Weights of a small GPT-style language model, trained from scratch on English Wikipedia.
Architecture: RMSNorm before each block, rotary positions, no biases in attention or MLP, untied embeddings.
MLP neurons of a small language model. Each row is named by its layer, matrix (gate and up: input weights; down: output weights) and neuron, and shows model dimensions 112-239. Each number is 128 + 32 x the weight over its row's rms, rounded and kept within 0 to 255. Numbers have three digits each. A neuron's up and down rows have the sign that makes its largest values positive.
After each neuron's rows, "fires on" lists the tokens most often at its 100 highest values on Wikipedia text that the model never trained on. A number after a token or word is its count.

L3.gate290:146108127104135076123113097140173106178105152112081179142119125154135167124095151152183139144151115129131133126171128111149145154075111048124147118118069117099100106110126139100167133127216060127120130128135097183126137141099140146129199165160123126114178113092097114161158148053084138143143147072123141127119083090152086086136112139120149134152033141106078112128196057146158103134098
L3.up290:213129039084184095144127112146175101134088078086108138154171175069119118112083097101119149148136105112091123123141085141097191112149092047145119139101119181101103062112108160161134172121186089114151185089127100110116132119115131114181165192141136104109113122112104132138123173105137133117109150121088169108090132135151112115105177124112114107162147159111105156119216123124136128172135
L3.down290:147125116157082083110095173184106116131151110134152126142161153116167117169119131087103135130100124091152082195063161136145138162113150123108146069102151114159127143134117112049155128079157194125133099088185135138139133138088099078168148126123169130084129150142118127049173113177142104118120085133103157081129114102134151103060077137137076158197135150134119240144144134135166159179119
fires on: "al" 35, "ch" 17, "s" 12, "ab" 10, "e" 8, "es" 6

L8.gate118:138071114146104121084082075119177156105156119158081115128145065179127129122108131124131070184153115099117114072095173113129106112109147105086152150128138150119153111081131114129087137145062133129128144117087155119093086140156117084099124111191120102139144146157198156103175107056104185152115077160077194149099115094130150104122159209122139121144127107134103026134108085092157106141125
L8.up118:123122138120096145144161086174151101102171161190126122188182057172138115162114120124147155100132081146113167108124159134149125206162114167111181123118134090100096134117151124133108179100113123127125087089133116123111090184155150150117142128145117090139097088138160127171074103067115181090111140122201201109118126106092112114178136128062080100132143140184123112103199162085111101126178
L8.down118:109130156146144141145111084109118163145178134128151122133098154158167159181119120151074160125101121167156094186122179165124101200200112189167082105136153064090130131133119111100108137141098123116110154126146103159146109143137164075111199096148161096132172100111128152086098127096106128110093116088167127170134108123100140163126097138091151132196155143127135195098105116146050160184112
fires on: " F" 70, " f" 12, "f" 8, "ent" 5

L3.gate617:129154107173091157113055125140122109119073178125144160170119118144114091146100147117108150124171149149178210120079092190138130173103162095087168134133115146149192122123167124136137087119090152118152083072103169111128158090162139189142124159109166099095072114105167098105094091193146172119127163159189169188112111133164170158138147184141058130139103061109118113145109148101127100120131
L3.up617:193073120132142150112066081135073178064097133131119150107190096173159135167120071091128077156124144185191175105098062137162194159153118107180121182205106143098235128114147160127113120107141142110176095083159153131166163112105150192099117186093174143175092122091104128119104122149129144128112075147145152088113170165077085096096175175162122137101090105113141150138183133084125089166149
L3.down617:182084108115120184093136076125168148142111201082177143068164100093097114188161177114142112121183140118125126156110135059164123157120155173095114087151100137106137095132122143161096112017110167103132128138137159102155106104110062165152113208116134088127131159153172121105144158198129120083084095161146124157083114139140152132126092139120114156095146064137131084175073071130174109170157
fires on: "rit" 64, "l" 8, "em" 7, "ol" 7

L9.gate882:135119147079080076120127173055158192155105127178126101067118062141149166135140093172112185153094145093161075149101147100170117142149140189143106186079159120105172134159094098097123132093122170145152176209112145144084116111148112103161110081092089137126092140154083144104133140053135156156082144129161107108186114096131082060114100141158072125071127134123156086092094082028134126116179
L9.up882:104064127166147137122119155168132154148194072096118165112118110112122114091165140170040099111133070102133139086161118149128165114122118140134183174223075121119154117137080108140117089122039141137067146109112169099128180196160140168139113138134144161156113105122183131141091073145162146125141082139127147106080140129092138087155098067123074055121125099122169117125129119135123177150133
L9.down882:136158140190116156101173115106151106123094132125149181148106176117109128143148211121136135074117161132058134171106125084182155088070075114105149122131103120119118101114152077075143109098094149173126151141154188120137138125072155148144145127165126178170133135076110089097126143160189141195172126154207093145127099126137162121140188113120189143168109163097177203112086154120103151104173
fires on: " the" 69, " or" 6, "'s" 4

L8.gate876:112153105132176177122130137118140065134119133073149151154154129094147105177149124106122109153091107138115144140116134201176181114166125165097159067125132055169161133144128157153107163165119089098127114094134191194074118158137118166177127150150092091089122113125076111125156069175102125145100084141096156117182128168142127169113178126218108174052145100106106116109144143133122095150092
L8.up876:103099136129129133120151116153148157051090086101168186118118128165126078130161159125152135117156108145102138126189152145138092197146100182130114141140143162104146095178203100153150066184116133083066117162068129155132177089107165119077095138143165145124112170144124147097144132146145095174194188153087158128130137109128171131129126097146152088120113171084147125175121067173167097180142
L8.down876:100119161155146068109191149131171190180161111133112138114127138143104172113155135162076213163090099172136134085181096176085127119078137126130138093048194149106128106127086172212150112128120112145158147145137115131147138182112109120133077100157052057097143165128065118112114096116134117122121159159126203150110155164110101158137174113103080099121106142130103142072164139136134068114131
fires on: " in" 39, " con" 19, "m" 9, "an" 6, " 19" 4

L5.gate305:141117082170145102106108181124140146165109124062110118130161160132157079188141142163159090131155117123096169160124211089126173142121135139139149115169100073136147172130132173138082130102177136095088097173072162122111197134247133070145128083098101151108129168126133151061073135117137136111176145087098138118116127169113134136097116151128119095105117144155059123062194167151114089112111
L5.up305:105131177132089108119113103160076154162154122174098138066130113131160094152145183167161144133133092152100109110152127123153143120088135096082167129136129111065092149127140169115097118075142069082172132081121139139127101118184133095153112036114107136162108089142136152123163070154161164121108181169147167073186097116114153153087104118171141196176135114087156157117146170139188137091075
L5.down305:153210141131064148165117131116073128184103081130075146115137139137114113102114189091111079083148129156085128067118140100120163083129134140139137126124124153142162135103115183105066130060076164108103105080152115121186147132146109094141144049097124140136103068147150156136174161147117133113091083072143149110113147128179072131135092139103096124055122082154102088123187121149126221112130
fires on: "t" 25, "ort" 11, "et" 7, "and" 6, "ong" 5

L9.gate400:154139203130102114113074122154166160131116160154154102110196113097166085105177164135124120130158165110180168096130128124086102091113102089173171160134117134151124156137158137070168185115122117128146031137087137142111135153122100124119148152085112125078113202120145093130032135113081142152136113100108174203104139118155132178133127207140156105082118085034137199167130099161145095204146
L9.up400:126170125143109080142112134162104171115123124178092138123146176161114127125131151138138122131125126129134047103148131090159150141153195122042100088120061111136096109148186124128210111080147147113087161113095073072146079116149150103130109114145138152111146166120083086101153090117126125201102118121129156124126104075119128121120078176185156127133075043162136127136186127058153165132158
L9.down400:134159081087114095134094130064140070163151109114107100132131143112199194102107092112130138111136152135100121144107110105174128120114129125137088147091107114095164195102115133146167102078184124126107132115140122129125128094079136118173053129086162179105116107175106093165035071127176139161078107161179119134040155147074083099113097164134165163115108169136178134058110123116178135196091
fires on: "ed" 24, "ad" 11, "ing" 9, " pl" 8, "in" 5, "an" 5

L5.gate1034:173186115103060143111097119211130090170137093165141151079112107126124133130113081122137093195099093112107135157142139110184142121139113047114144149124103132120127082118172130125145099111096145083096209195175146135142110169161081105122090080145112116127115074164104105058201129144143091181171084142132089145080059133141182141131149156115119138170103137150188135086179178201133143122142
L5.up1034:107168167138094109081091103158095120112077169104155151141136125169058137069083087100205147155122108123152160127105144195043134087149129127133146119106115104102154133132160118140099154142124118112226123148103113137136073125132120088176091095180149144131143102147119160061090132124164100112133157138170101102094128157128127113091104078101095129117124149087101166092148174135147079136145
L5.down1034:167111199147157149084086134050137187120103087106162123107127209121143189133154077079148131107094101178105091151143136140068188130078123160084173120154158117152052159138149134147122099108133186118152101184133069101138127115053129122120094155156137130107139048150133144143072119148133133106114117119128076109147131079157126134133140108116138157106135115169146220171108156083154137139100
fires on: "ed" 33, "ion" 11, "ing" 10, "y" 10, "en" 7, "le" 4

L3.gate1121:152099122122141081116201170146082133078120135150082136107155154166074109088114113118138120088196064094122098165105117133140121107159191087112142149129091091128102124138134185129121167172117110167142137109166189128122140195206165159100109137142139142172134134112091094114129166144116104117153150147138198164153075163144148103108153129167164089101147097116085149182156089070148125137133
L3.up1121:117116112113113084142166136140085134132106143176107105113150147182122142114117110122145133081143118113115121126084134118150149144157167107120149133130115100185118133129132178128105163096058150150174107114144164115123155157133172138108060165162108152186113166083056103110108161113144111146095125133190177103108069185100138097103120141154184124122125084121124154173178142106153150105146
L3.down1121:152133088087092052134112110030102121153130146146176137124109134117114115131100097061136105143144137083144084201094113092177163151103168110154088133097129119140182136135100123134087152150114141089126090044135067128166052147127219195108088098119072175096136111146121112115162152121131149117161119144108147128105156110144098174135155046156173082114151134115113210120087166150112195108162
fires on: "ff" 37, "ol" 28, "em" 9, "in" 8, "el" 4, "erv" 4

L8.gate95:154121134147119170112101153134117100093069073122092160133123139131106152108144109129102139121111138080106126140151141164105186099128122120153058126117110160072158077186203137100151175119082128083143139153102140134129131162081148080144188157052112071096120100136193093085161128111093131142142138095122166072176172086136116173165172059128123150091129125083127113115147108144173102154168
L8.up95:153130205180128155088123111109171145172112129146105138157102201133123147170133124087137129143165106125107113122115097181115105112093150126098123136142124208085121185124125106102165107105121156070129160171082148105168146163145183107173114137095129172107153124085146132099127079132104144161039169082108199094150140120128104079111179121147170155174125171114116107137174146079100111104161
L8.down95:106101120124157152151121168119146099172203107154113086106160199139150110096049106113189101135157139111140122142163118128151136126131080142136119095103093141161144105095085148151147164147157088104136154132143148140155140125111141151126080093155155105078137124125123156114090136156078075121138120126078162101127075122137101107141136145126134122187160177143186123106187103079126168159084
fires on: "k" 14, "ent" 14, "ed" 11, "er" 8, " for" 7, "an" 7

L8.gate330:142177141158159150090183095088158132131115063159089145140097107098089111091201157099106145157175123048120121076106138136154108131130096116116151149071179115154116126105098153102153124169118087124172095098085097099085130154126134132135111129177112092170136181123089133140143113126116122102087106095123165134116171214116137155116173111110077178173140168164149113137148154167196098093098
L8.up330:135139166113138128148174165156136098130118104176136109142097125146088082123136126145168177056123125116092116094151143105135188162163184174121136122115115130147153165133150094106159128103128130124139152045149137138071160115094191182178121128105112135180091155038149151138063115119092202158126114158162137163139146177107110125106181118106087088141212147093122122084132165170134097065105
L8.down330:148143127141163157155155171108121123122117146097088158094169105101111105136148162134129140149174130139168062102174122076089156139098146183137101085115076121165135255178147141112105108111099076166183138142133127126117152103126146200141153098090092168164198132102133147150077118092095178131117150158116209152124047088115127163173063103108150145134134112173111114161126110123073110111118
fires on: "o" 19, "ct" 13, "v" 8, "ur" 8, " con" 7

L5.gate685:098141128089175143103129091135144095174071130176135129116151154124105144106106125132138159132120059116110093158168127108176126099161137092132131060125036152154154080139168060126112150162046115154106136125138136089122064135127134139115151109141140139110135117109161062055118120104097123126158109116148149145136139099074115126112112082111166068113140170121114160074125128138166163089144
L5.up685:079108128081127058107067123125178193157072110194121164122113138134145094165137165131188161087109121090174144146197124158134203175129129096124163104181102111105203105075127112158134186166140163152144148183136166023166086156085113198076182088111167132120084101119098115148097096129096181095103126150102136140114079079114099153062077080124134078143099111098135087115110147113138160136088
L5.down685:132139106134161147091117123159198185176123099117139174121109103178088136076130112100082111114125100208053158071138140127119130125155034168096140157142168106098135171129131175139116116126162184112116117185109109031106104168140091092133123133107110128108144162097138097148124154148103132137094100139168076087181105134142178167158114110108135128098145151120119201096075151103106166103086
fires on: "ed" 17, "ig" 12, "est" 12, "own" 11, "en" 8, "ist" 5

L3.gate73:137218168102078139076134113132128171137170178141093172097191138158102155107097079102140151140076147129150126129059119110112157129127101128140102121085104133139157123157170151169085117079141130126112107208113108125125121151112115132162152139118125126108104125141200093116113062132068122094093100172120172123063121070131144068100111125048125135097122099106166139157126106130111146158123
L3.up73:132119096107081105075147135123079116093146149131160163152110150156086081122143121146081147149053096193157087106154149120125094091121087138123149100181065121131084112143146135139114084141085137092135126099122135178098170188131146130156131138086147134136127109113160058113140118118144159153108216139151152074128066079144110142104127115135129119103115165146154128138123086200074136064126
L3.down73:132133068182128111067147145154090113105166202138167164160087141132140065083150050165182119118137138143213172177141125141100061149123071095107128162156130076152181115092091176114169120144088088155152154099103109179132105117125159135107126132073130157116116153107138096125123080083131138105127152096074139092078070179146202177108154053150170096144148163112148102137160148121130175124114
fires on: "ice" 54, "l" 32, " also" 7

L5.gate86:086138085100111134136128125142170161145137056101122116145141182197138113145081150146168146152143073122106145111131154094141157142137147089150192104085144072123144142126168075104148112110199106140121138133110111109148132139120141113197102149119139108106196111108158049158152077156067106098120091106163152140041129095185126156129088170086105068119128164130054173158148168159155163135112
L5.up86:125171110153134129139096100167110122065145154126137114168152159132141097128135163129059117126083127120173106107222096142089105096140147124148076168177167129152102084157123090115067135164121126080116115119148071122153145126148128154218089139130145105127181085182148132142159099106143161089115082104104119122104162129105068145111088131110118171157130132124058160124119116116097150150108
L5.down86:097110124134049212159121084110158145126062137135132109167142184171120131160098164143111113073125138135159125127131144087162091159166183119159110147186128169099090148136146083120155154083139135135094110120155138175137119131140116220203092066106162119124132063154121134080200154100152160142139117115118129165106175126175063162143134131121110163155137123111126170135107109050125126128129
fires on: "c" 40, "al" 12, "le" 9, "ut" 6, "st" 5, "ic" 5

L9.gate1311:131138166155120159124080152149109070169106101075068114121117119135147113119093171128140117150141116144082158195158124128103094059172136048125162147140154067160193102130118139082137077090193107145120105118082109166103130148091201108094168165128179083137121092165107115134119138106124132071172123122186162115107120145149116114141084102148172119077177137128118143108065047127081110124136
L9.up1311:117145193125123137144126092084107170125119159158159116094124140180145143134204147125090120157145197148133149112147098121108161143090162138143118155174121133151145205167177101169056147154055111167177129127157145109187144163119157156107082130105094107079148125112108123095149120140131130193120111126132132149147168203133091147192113179151088109100169148127139154167152145146157124105145
L9.down1311:066102102193102163138117148175132145166123184163130094135115121108130110127118198128104153138144162159118102089144129156087158152182141186051166152148121144106104136063138061142114124103094147146146119109143134160102145141143140148173094120221158158167114152154160087130098112090153141159096180113132097143145155214096123117139107143162114166057177106101209172132167134094152099066153
fires on: " of" 42, " at" 14, " by" 9, " for" 6, " on" 6, " with" 4

L9.gate710:140159107127143127161150094084132110142124120120121077175160124120047158135134157106149151159125157124141170075124153123161108158179096108197107058113168156164096104054153126128090103142107136133130123138132133110100141121101147122156165157212049116156167142154154118106207118191056108161138127125113073200090144151112160098101126177138172081141151098122156088144083127131211110158030
L9.up710:119132074120163111103128164176172075125088136135181133139064154130098157126130129118116137131123129124106110146151052177083126114148127090142102108145109146132166122123084138148161123175051149089089102094156145158154136153200160121105119115119117143144153121098156107131032087151113104112113131189130153161140165154153171138178149080159136121115093136142192063145094140197146122087164
L9.down710:112116154152150119174165142115083126181103128190149161082105128157126135126071164149090126137098168187071114099118102125088127144182099151110100101127070148113105181096152187147083130122057087125093109161134117122101179215166072125151144131146109087129138199153119092026116111096123197163092134132077194205135155106073137130164148088112192083090096140140099178101193129124174113101199
fires on: " con" 96

L5.gate614:052105100126118104052099118152147153155154120124125123104142126136159114148152100115146098170123132076140156136144124198103134077148112080094109106131157135122170164149152102189156072108161139171200154160092163154097146106117085155081113132100102160137092169168124116092111152165124213167105102104096161112109078058091169098101132135115156087146145172113114182136101140134184076149171
L5.up614:136168203143119079165115130169095137135163151165096152212180144138159042144104151121132101168129114161149098102148080135090127106147072112116165102159157122146093100123118113139167149098141105160188108124094131151191157110125127094133174126217108145180173173101134128078108104112089123186109108128148115159115146107149127154089153126109127117118152146124117135157159070141160119161091
L5.down614:117149077044149125188075161140121088101139130169129157169117158128059127156139091098147153157126120165143121171080127166161101176133131144140168148113211134190116102149178180114073140132155085097087100147141095131085129130156185087168134129154098206114201133126118083076095099105117121164162139164122130134162163129162103121136147157200125166114120121106164144169169151118185152074136
fires on: "o" 26, "a" 23, "n" 12, "ed" 12, "ad" 7, "z" 6

L3.gate76:169163123180143104105126122149120167131143139131144127157130132102077153131076149049145176101139120112128138103149125202110159101087160124138126116099119119146162109178191143126103105165164071135119172120147143130185154083098141123124067174104118109114088119044088075134137113090097199142110197110125237106161164082086131129126143157097115134077137076116082147123090142092108095104164
L3.up76:145125076122112116081079175102131176137152161145122110162124092116121085121099128112114204130115129125122094158108210105100109119116160071182145135151125124134143071191109123079130119171128173141156100129123109114125167143128093162143139163105186122109155165109118084143146113100110136176133109155169170065117153152117127123082166131161108153129141115127100155149078134146059112143116
L3.down76:105141119155165146098167132117093131060161176165121112108175134100165151144123166140153120121101156084168156119184119184124095147143157119130161149129133159115127133067167188099133106155080128141167136115127146130162105134140163108099190123139150127131110079099155099096144119149108073030104085138094132144144108046100192125110179148099158120108134154122131161154125125104163132106118
fires on: "le" 21, "ion" 13, "ge" 8, "ver" 8, "l" 8

L4.gate1019:121133085176110105123137132147125104129094130096122120144161112180072148113132072113142149153088094102111129108134132120129144114092127151125125121144127197079065099132135117129127162147128095143121126114119173142097170097114157109102131107183119161165116146107114194135163127053111095143109107130180146177147155202098129102148120134107156129095177087147167121121118164150120202105120
L4.up1019:159118099146149100154085086111159123088074156049082123196171126093098178107157136124144164104108093116102140110116143171151100137119165165148133091152178151163112159085112136184089095125124088131143133093140173111145141092183148124126151161176098113131110163108119127125144148163122103118159175106167175142119131177125135175142196157128119116187117097093148121133055165108138147124170
L4.down1019:073125159063110104154168156172147058088184122137142139117106111092160111105100120118124092136105176112140125159112156117138120116168099148091111119108111161128123112130131131108104142136109204127118126149103093069137121128126133121168160178089138130131093146131174107167136120144168094063163120141109094088122122121115188122055129143156120113137126156115114255143163118133127089151119
fires on: "e" 32, "on" 16, "er" 8, "s" 7, "ce" 5, "n" 5

L8.gate1177:187185167112183147106095143109069118100119068082111148100170112130054127181096132138148148152157107133108142107150165139123142115193168097114149148200145096156136083136151136121068158091124116137112118151128142061163065139119180111104129099167189125150108116105116061092135037108117112115123140161181137139152129154063106112133127107066132085109131097166078143163096163136156144101134
L8.up1177:182160134179179106092124112110105178108139123111106100221161121133116150155160141137117169141141113136143145123116139170099098157145143165091135123133152094157146184127126116061086097176111122099122115125138082065061118241160146164116171092175122146187141136128102143150106093097106149134158127174130110160077159182133099131165130143098067105123152166090106134106115118145165107116127
L8.down1177:118098151178159127129099136148101139126153174073116089147114086176150145134154118066069124220111126128124082126131171135147168126178137142143132135131134120096110106134092131130107120164101092068126113094183087118183114160173093106108090123191169120117163078129168191134074166083139172137074130124118094113115134097099157052190112125119159098092193112142116153153098130146089143113092
fires on: " F" 49, "f" 18, " for" 11, ":" 7, " at" 6

L5.gate1268:160133117131159155159104064095164127145127185118113075125104156109103067096106127172152091150138134140086147137122106158123137080123164114188184087164151156136190102143175095116086148098155105154113098126148139141125104126156189121135069147092134084141094145144156080102138164131106164139158105223121080138174186150110163145130128126094119117127128143104087146135175109150123111128157
L5.up1268:136113144157165113148092100102176062130126172098143103159105210140089120133071116137160119151123123121105189158097118132132126061130132115132132121164071102149190067135161150105160067108174111144100145122137149114130125089150132099093073173148040098121084102146142109125144145117118143170148096233135115126118131136165100131127155083104139138101103184129192122158152143114147138114147
L5.down1268:133077137110177147155107140142129133105140146104080116156142128099095121112174171126168114144083142137114123163140161093114108103061159073122154171106133133076117141073162164144130187083167140162096126103131063076153152110071122120077102168145119162107116076126103127081129095131102101112039131108107115136119115102125159178076092125139130177135081163111169235075172157187080189125118
fires on: "c" 22, " C" 14, "ed" 10, "n" 7

L8.gate1060:166114187148143129106102155137168116093110245134116228094129141122085093195130147126172128109123161090132159117085170098133171062099070106095204166156124149107114139132108063129117115199094125138114158134070096148141116135140147087018138157086121138137138151164087112181118147111138147128082083106161169134119143131078155134129124136107147174132097147099139116153070176144108137052115
L8.up1060:129143185086113161181112193001152154158104162090163144118065118139069147137148143108134124094074136111177143133144156147143123131099152126141153147156102075193128117101153184120111135093112108098052125128232113152135124055067160138102166188085162108158113145151202177100131116084106128100134139163125125097099157180157112153108154134143053176121133133121126059128124038101145116088136
L8.down1060:086118129160176106113125152140101107154060123087065152069171153166142100086148146091122154103101152129131097116117205092063121192152168098096129162136116132149127201105150142122127073135098117104104162090119110138161143186117073170094152131137094124141152131108143111154133096088142156110099145075062153120130080101129137110095120163124194123148089140168090174168114098143094071155113
fires on: "ir" 17, "ou" 17, "il" 15, "ol" 13, "ro" 5

L3.gate583:138148047163115142147069173127138183101179152144137084178121107183156108099131126159155100107175152139126141126129127096079121114142131197137073108147156128159107143181135152151083135204150114154113158144088160103150119082181155138144086162120188170101098128143112105091165143158084162073151176118185086104089116128105143158153186155156132107153156122141033121107119106155156069117146
L3.up583:096151115141050140129123154167059230194123094131129071144108197073088133094123164172083105098118143112161169122161088086175121111130114092150139113172115114112083091056137137149125114133148120124124184157116150120101094133090160109119142135098104141100172118152093159115089104120177114134080154158096109128132083122133114106168166111139175070141134100108131154132120071125125099140114
L3.down583:143137140096167141151150189098140143180120122110144153106137154151118158138091125108113112170180101127106066123139146119118149136147148134132180091157113111088180178093188156122091185119178127159130162091090138125126159061112136120138151083157136070155167109163144147125147158129098154158166124085179109114135145154130166106176106165091148160093105191063104074134190110097132143087113
fires on: "ou" 49, "ing" 14, "ong" 11, "a" 9, "ort" 6

L9.gate341:125101107109119182122130164169091142130112064124136104143083133104116156106125164139128131176133141081156095172106137175168185131098147123125143138140125115130116075113112108109117148092157173151128067120089198138132125100162160104088137143080107095141097155155061044179115119107185118133112157160118139163189135116095066049137092106102141184137067200114139047091147108126143126115109
L9.up341:196143205111134130137160101154140087156184129086115102060130128147153145147152157141075184115120059068095101095153158136140158121154131149165141133143116144127180135103121129062098152167150159080138082148118135127116099137110157078177094105173150131176129182120170124168119105130098115144099117156141099197157134183079127186105115090131103149110123128100127056133124116099108111140163
L9.down341:156112140172134149108138100109123098119104133135185126093082174100173121070163149122133125118115117085150139181168092144144124144121085137121130109152149133124128126143137120151175142081104124140099109135158113173120129174137106179162143185089165115103092088053140110060150211151142122184128109156189044112094165095118103112095093106144106066091115173095180146148100138106128148137166
fires on: " c" 49, " C" 23, "c" 9, "it" 8, " the" 7

L5.gate995:145196115130142134105097102114087124081091078101097063118177136139168112145146167151133167177093114159159095112156125125137136082130084079075143169168127112101187122148184099082171130127144160118114064146108140114120109148153096113093090123139138166095095115126160134123141110142139150064120131061112074167119112144174084145093124127155138184112146139087135127120087110150087090153090
L5.up995:169103116103064043089087147084129122091156069195171074104215128117097098159106095134148126144063138075171109074117122154111145132183094141117129128113094154118067164098138099129153146125134082085142166084126077141152131101202138103107165113169145144155137136146165092108124196122115096080078127106102101149099034124116104152161136118123114159089104137200079111088097142131198162140158
L5.down995:122143057084162120172200093123119082177142150109136099161068114099093087115131126057131141074127170179121154158074113093148138093070136151138156132121113150152140201072142114143081129109159088169077156145129070130077162160139086109128104066145104163096126055174140098148139168168161162165130126146096128110134129152075126096158189113161078178074124138134146159052126199156102172178116
fires on: "ed" 27, "h" 16, "e" 9, "ing" 7, "=" 7, "il" 7

L5.gate992:126114145127136125120107139100201096109140144130146132129160129115157122099133100138145131146117064085111151149113105197171111135091149098072086157124084112083118094133162143161144152113136169127146136101162112152070242115133174153095134137157133132141125122134119106110131150115137139110132167156147054080126129127122146175076122108114129103149121152155149141172111130156202125107100
L5.up992:112117109131177106147166167119118103180134069089147115119108126097107131170133085083128097145138168076162149155154135128162103123093138148109065132195122182151162092136142107142097103098112087115147151147124105119151128064176163082100137154134175059135157102104154156096131116100124150100188142162057133159065119118132135149168138159179103101101077172102125095128163163040188125117059
L5.down992:115113174124093118133105155126141143097131101091153144191169116131162102159167142156148106085113163120111091082099101146118098208110074098125182129118130144111160115160129108092180089112122151101144124129123131170120170093106158095111086089068148134162156173096167177127152083175196132106083172142091078146176192180101127125125156133128159184106119146133103186148146127161102143071162
fires on: "e" 23, "ill" 16, "ent" 8, "w" 6, "er" 5, "ess" 5

L5.gate665:077139094154146126139081092111164112161122097131117142104109128139128165152150141155113140209112077097151128117091117142163129144154161178126129178136128107179150180124135079149056043105125140127124147165194120105033120180158177109144074106121155093104094140102132128137119138147156153063114107171141121068134114144121129175149152104096157103093124124131118129111132083097127103147114
L5.up665:119131108064098159103153100155146115136137161127145162102097161115124111132148125174115111122120185137046154089164118157108108224151136084141141166146119130114085094124163167148143107129098073079168115144118111107093143144130189162135087093137112132143101084147160150113128089090111148107107137141133149096151091118101118116142109113120119105171175125102065140109125183130173148049098
L5.down665:170114096168073229131121073095166117075100167105135116101096108160104067110116117181134180103115194145124115143089085185099163111189189096171137191122131146122093195150145097158156185113180138166083121120123137123090146099197144143094107114167142119135131083112127105146125109142152201163184103174144145094127145138104150051133162119110151095130069137117102085135144127074103067103142
fires on: "am" 28, "T" 11, "C" 7, "ic" 5, "c" 5

L8.gate990:113152192100125090165119101108183109066186086127084130124146155117170150181095061104162176141171182089126166096118114089139120083137153117144114138129106135118104071151107136092149143093189135138145100144107105130129110163145093134062106109151094145103066092133124046127074090094133171161124169121117182123186152085135195131127133131069136098101150158127139139129135126143199111058121
L8.up990:142090105089133139122108155107151158139102103117110121091162151164088174078111145172044119084160099114079157121172083133153099174120135140115097159167084094096173100085165163120153117111133121047127098123111171117165104103061159152117134098131081131089123115129144076092084119088144152203197129099087165106057145104122221179127080178158134118163132135106173174145093167122086138117144
L8.down990:109137143150137107146116072124154099177201100157132124140115133133112187095103096070161181167168164154131142165109109112116147145148163096229097095142184143098106188144102141159200113106182134113123170100100102127086117107106112094153123125062143105117114174135135126131144104093096121156151124178094064160136154063075153129145090088138094136130106130144074127102089137142176082100146
fires on: "ed" 32, "en" 15, "an" 8, "ing" 7, " for" 7, "ated" 4

L3.gate1145:105134171172196124108130152139075118160107164109115113098096157221133117089102119151129085142136094124149129125117126155161072098128150119120128052130111137108216151150161104109112151100136141087133144082152161106172045149127115156151143151104132153183082169123186095141126132122178109109159089143174175171113121139127057164144143137138154055132160080154105070124087160086136126150087
L3.up1145:126093104153066134094155187148081130139089187124129157137105168191144145086123121132126091137126107099134143154094060143170074175133155099111083101081089087070142194133079134051115153132114121090119169094153172153186139104134138161119168133168103135157108160088166090151153175159201127121143075122158215082134158091095080144147103134155142121163142136183120109101127109152133112141116
L3.down1145:166147107131129162147162033109159123120117154084168159104080161171067126163164143063141101117089135101102140155028160125080167156124149101104068137090165097141153123103116137121110179072097131122079116095107101121137080087113136132100098190031117128120109168183144139173133111144140157104086095163184053095113102118105141141179150095123205098144128116138184151118132124117172180137110
fires on: "ol" 98

L3.gate910:101139131077105117136142206126103126140147117165156091112136128170104122096103132106116090112088096145041134097087087109161119135112089141110114166130101052159095134100113105135200123129127145166145095131098116056127135106092152113086192144121101154137208081132133140147058131122105141137064150093138146145154088143137119137068122150174159118208169133129125115127089101124145122128150
L3.up910:080124115094114150141093111106100100172126103101122083113148154098106143131128133110123086102113125137104092058140190091125134122085144095071143195094090128140071131124153118166124109162122143128146094187143178038129140116111108094070110161123122152107188081131128153110096108154064092090179079057151134187155107086128194159104102111135151174139138097089150114121130122169158137105170
L3.down910:098156168167030133124107145126150135150113156147173118109157138067173129146057130102166152130138116149214120068199111093095092142098104101090142129116100098229189108080155092097102183076173141093124154144159160145075124156168123140130126090122130106080049163135161121137166135137173110184098204025113146150126104127060162180127128176100141137126123148156140101095161172060126144101119
fires on: "us" 33, "ct" 18, "ud" 8, "op" 6, "er" 4, "all" 4

L4.gate486:066123203170128131117121129073177118143101100128122160144138142189082092140079092148112129078089108171097110155127151115121124137108107132089126072105113140115128131129119093150144211133161072131122102098176142169173144160093058114136145100122053107131107114109143120173184119173162078123122119171104086141111188093156159120121185149094099150129160130128111110118139121154084151080160
L4.up486:120165129218113125084084171133086138101161181141072184140172139075162102130115118126142180165120126148162172179163121066131135144153130131144130132170084103116129121151119081147111059086127082096128127119177085093125100088129104120095138167104124180135146132141120122124116116131165113097166101169136095103097123145149120195104178154124191151128105134135102096160128085104138128136098
L4.down486:058126119180111175152089138162115129158059131133136151087154112124131132166095073118082153108124149131112087188108108090098131138141133128128074176169093163124123166057175181153086103162140041166127153150165114177085107134119083176098112152106156104166136136106160124119138075123133134121087157102119110137135151122101124162149122134075203132147147149107140149137161102158120052150099
fires on: "ol" 67, "is" 16, "ad" 7

L3.gate816:133158164103071144073129149109090105140146098113117185124090176137040110119093109151125101108152144102108166111131130147149085168089101125166169129126104079172159114132123109119154118144124081140159119123104150120085110143106154063163181181122121212096175124141161130117157059165065183173152114072191183190118168123147106081115161132106143131161077106154060095134153123144155155123155
L3.up816:145089166148070140111091115139146115181128099090157094171138120153086141149092145126135104075102142177119088116155116104152129170111062119127094108141046121131126110116129097106153157077041079085132135098105175122087089167093146080130170146048161159105161112105160171112109141179154188176128123094075203141105141130128098125115116172104113178164086130082152124118177190132177153177129
L3.down816:162114147073016075174158132113104104116146184126122100100152178100174101119152179104119125118130079157137064175132153147156149148145126107135077095101112097175142109142137064123189144116073085135137132120133128129154128133187094089141135164173083149103150154145143155121139123137124101175157099084079101126120077150088144126103130088110165118188141152094134165121165114074181184108101
fires on: " —" 61, "us" 11, "ent" 7, "ation" 5, "ct" 4